config = dict(
    n_layer=16,
    d_model=384,
    n_head=6,
    n_kv_head=6,
    head_dim=64,
    d_mlp=1536,
    vocab_size=8192,
    activation='tanh_gelu',
    norm='rmsnorm',
    norm_place='pre',
    norm_eps=1e-06,
    positions='learned',
    qk_norm=False,
    attn_scale=0.125,
    bias='all',
    tie_embeddings=True,
    parallel_block=False,
    init='normal',
    init_std_qkv=0.0159,
    init_std_o=0.00282,
    init_std_up=0.0159,
    init_std_down=0.00282,
    optimizer='adamw',
    lr=0.000867,
    lr_mult_qkv=0.4,
    beta1=0.95,
    beta2=0.98,
    lr_head=0.0069,
    grad_clip=1.0,
    warmup_steps=484,
    schedule='wsd',
    decay_fraction=0.759,
    decay_shape='sqrt',
    final_lr_fraction=0.02,
    batch_tokens=65536,
    seq_len=1024,
    doc_mask=True,
    train_tokens=585400000,
    steps=8933,
    dataset='wikipedia_en',
)
MLP neurons of a small language model. Each row is named by its layer, matrix (up: input weights; down: output weights) and neuron, and shows model dimensions 160-255. Each number is 128 + 32 x the weight over its row's rms, rounded and kept within 0 to 255. Numbers have three digits each.
Before each neuron's rows is what it responds to, as a language model described it from the Wikipedia text at the highest values.

Description: Noun phrase and clause openers. Words that open a noun phrase or relative clause, such as possessives, that/which/who, or adjectives after "the": our, its, historical.
L4.up1145:105136118150074138150133096108156129108099104152152185166064144143102118148142141144133211052093097090134102088109175184172069153148093160124120116160164104122095057112112101082148172160131122138148119141103120113115136145154141141113139119133171109137168159051109123141151124074102147134
L4.down1145:163173116167141141104126198092112148159149124134195142146103191086122070117138118104150167112110180119122104124128114152144140170127114149079098106119118101117148059147104152122142078122102092147156124138127148143112087103133121132060152139175111142107113119101086129114130153075117114098

Description: Date-introducing "on". Mostly the preposition on before a date in biographies, as in born on 7 March or died in Falmouth, on January 12; also other on/On, Top in league or chart names, and which.
L4.up1386:129074108127121114147180133156118195129105138126142132159144157089194247121125136097204117138118129070111117225195068126157104130149117110128130099147156116119136165143129115099133149116088112130169082148126100068099000177091161083078136140146055118091115079161114086141130136054130086139
L4.down1386:196140081143189109064118112116094111214063104144125167138088133117117091097176139146120078138083109135078177100138073116138115099098138131054158163176121115137115183134110097166125091121062127089102103102093154110124149183091078108106088133132188178168067187060170121062118150151125152176

Description: Table headers, mid-word pieces. Column-name tokens, pipes and the line break ending Markdown table header rows (Date, Peak position, Final); also mid-word pieces like rep-ut-ation, ex-ercises, and compound hyphens.
L9.up1320:146121136127081144151091107161143118171132078177121175112143099109087129180135111140137144109132127078140152126151129150144213052134123116185084146183109164172143180117108128119145132123103124120106149159082147122133114132113073125105150101161082127036120115129110116095103133136121109183
L9.down1320:137109143139184161175068150118133151126221167154125169101144067153124143150121153193123104104138085168140113143138186126080073160147139157143100159115110123142050099141143104127131105143135152121129136118196156083160110085146153084131147190145114130141163126083148131079113124147153151141

Description: Before formulaic fact slots. Function words, verbs and row-start pipes or dashes just before an expected name, date or place in encyclopedia boilerplate, e.g. "directed by", "born on", table rows.
L9.up1286:124089108155168120139078132141140155109079101162169130117171165041087089096108211067125091189125138123130109177179105154183164143154161093105089169124173119104104140109104126057140113183085144133113115123156145171121136145142117135110171144156037110089071175131113125096097124120137146162
L9.down1286:086117131168144107103060185112143133146149199171018204136155122127104128109192150131094118107112123163149130111108121132108069111149125132155129113106152106115102085172142149061074125139069145108127136144108173144099047153177169128106139173122159118151148079061079088151134132157116154166

Description: Past participles after subjects. Past participles and verbs right after a subject or was/been that expect a by/for/in complement, e.g. developed, directed, released, distributed, drafted.
L5.up209:145102108131124116139093189137142198162093141147103163086158144132139095087191156063154033125145069110083139178155110162170163101127125151153061159153147173118121131105116165172142103107116083134178093093128170154067140137114102112085137093146120169115100140110168080098124086081130134124
L5.down209:110151025124120137161167231125134159114122153119157181139148124107147154096151120079139062086099177178152064122136100084174177089152141139135089145169137180142139125152127098133175148143153097133106158138168166167154089097129146100144154112157122202085113181179167139127136102164129123125

Description: Table header delimiters. Pipe characters separating column names in the header row of wiki tables, such as after Party, Title, Length, or Team.
L5.up1127:156140095083083138148104118208099129058147129115120088114101153079149066150152133097255149125130097157091157174165131139173142129140066136144173117124078152148103146133114128156110097089104120129135098160118122084114133152025102146118109096191197150054147153170112103152101181062130135101
L5.down1127:143133122110099146126139082161133100082138123112156125083147099130146062131178146203198132114146159094125141160121143114099158088149126113172190121182110157143136152112109156172116116088143142086094144197103127101136123169098109161129082100131180190138178133186176134130067152075149145132

Description: Mid-name subword fragments. Word-piece fragments inside personal or proper names split into pieces, mostly in Wikipedia tables or lists, e.g. Ště-p-ánek, Cob-b, Cog-b-ill.
L5.up686:086177110097114085109162085138181112154147179206144163117138152136088060141183090170131147116151190121142162147076153093074110140091108089147084116132082129137131101127097187139081106158123139111096163217132163149139106120116133119152138159089174087171092147161107092151113147066128166164
L5.down686:168079193102155153151104089141157160155144136118176129130063145090182155123071177099171143131090118121117132157129123118161087147128121111129107132106108233153129096115152093108110101165082095156154057109137104074053168162158041149115094078143085099123095094152072124111201166081112129099

Description: Name parts in tables. Surname or later-part tokens of multi-word proper names in Wikipedia table rows and lists, e.g. Jaime Mor(eno), Henri Michel, Zürich, Switzerland.
L4.up1486:103146124099121064100096176133108173092138154177108143121167134090120076135137151135111122152136135146090133198162134123127157100119118096099075135088168102122142122142108175115106110112176160121163131137138135161139082162106144107124119154140057091110058155136114118141000149040109145210
L4.down1486:146111142036049151119087084082136153116100120158133153118080164150157090121090127120144171151157164102140079151147108077106086152096188125140101050131153126187105222096134083128133102143175160136136122100157109103106145168103068152167112156115175150190164118148144140150160135116127129105

Description: Section and row starters. Wiki heading markers (==, ===, ====) at line starts, table-cell pipes opening rows, and the article a after is or date phrases.
L4.up573:164104202105155116123113093139141191113135090138180112120139136191166085147121119130120187069112116153147120118193158139148149089129089108149151127144143112144066153147142168135112125215072124136107178113116173156107091154147114173058103136121119087142126110193094154164125150117109100101
L4.down573:091134118157155117114164158127131120148074141125131125113146084115189186116152120151070162142170117125148089089120139143102200141069211153093089085103177117118134199182086083091154064113150125094149136120134141124145116178121124142149064142103131139145125161132118100145130136143139111156

Description: Row/item start tokens. First token of a new table row or bulleted list item after a line-initial "|" or "-", e.g. The, 3, Brian, or a sentence glued on without a space.
L5.up1359:174149084123094126085163140121166106073131154220154111133113130127153140178179111122112098116151140098166126138089095123160117137151128121116056166139144127173144062116097135096135114074148132112133167135095186117148161104187078071178138173142110093141147108110116127150099177120127098138
L5.down1359:193133096132205114150104153112156192125105097145140158126100087082156089104131169072139098149113134141130164129143143133132062140124154114123179168128140113109143134082166148086161144113038089121171103056173139079117110129104096128120055121182086138079051170087083115096098092122079130102

Description: Mid-word name fragments. Word-piece tokens in the middle of proper names or foreign words, often in lists and tables, such as Mor in Moreno, ol in Portfolio, tern in Internet.
L9.up1475:100137125063090115066116153081133104186141084154109150084104079149106179154169169089122153177180113161121133118116111145077138117142079206123081110111142138100141129104133116141125109142106100115107169192113140078104129144089171138125208148160205132088144173198078163157136117004156141089
L9.down1475:159159109168157156196176095178148141077105125129107130154152143119152108105105107159117126077102115122130131120137144126160120135112163036134175122109098126116097141167110127139107150097100158184167069098155094151123138125160050145130062118086094171159112092050135105070126102222117121150

Description: Table header endings. Final column names in Wikipedia table header rows (Notes, Competition, Report), plus section-heading words (Description) and clause-ending verbs like released.
L5.up683:135105102135133110180065117104141146152092128169111133158128112114127106125190165122167108126171037169120105196182109082155151119132104154125055136134106160130125195148094228124132156147103085108121125136130136126124170090069134168048120109153166132119056125148135127119116130081108145103
L5.down683:093169129148111087161187114111166175186156098126167068102137113138152117158159114186106112163117137111115108148126134086072113133162114209184084176113111181116085158097128163131193141098143150150170111134137131094165102100098187155128137151187128144147081125117159123096121094125106129167

Description: Mid-word continuation pieces. Word-internal pieces continuing an unfinished word or compound, strongest on hyphens joining compounds (self-reports, role-playing, pre-contract), also fragments like fl-u-id, comb-in-ations.
L4.up1326:093084158156106116107127141092139102140076097154186084097154105102071080122113169171150098171132172160140148098078117112109133099125125125131157206201072109153168154119113132137123121082122070117118114139100132058154120135097107105174129146128135188092115140143142158121113144126127158113
L4.down1326:077117147036183093089105160117139121119128132173126135121111150119106050094098098165072118149144091138132139137192151108059102128175150103081158078144101106102093141145163164158100081098152141131108157201178171180087176086106123120180108181158157094132064139112114142146108128134156151179

Description: Post-auxiliary and table tokens. The first token after an auxiliary like was, had or can be (a, chosen, eventually), plus table cells after a pipe such as D, 7, 3.
L9.up1295:121090066071186139139034096140135167132141138122103132108113089089141095102067148107153109162075127149160129157184166090157115127141141167071074122109138153166140082101121189121122122171087078084108161097133181157102109181093098117081140131113134097145151170117112148163123185142078090183
L9.down1295:089100160129116112122125165121124123128138054145027122122107165100073130112195122055163140069185160146116152114107087183080117119163129070158156155106121153096141167120133092126160177094080111117112083163153082135155169126150123167123079121114080111100102083109149113185047161133143106124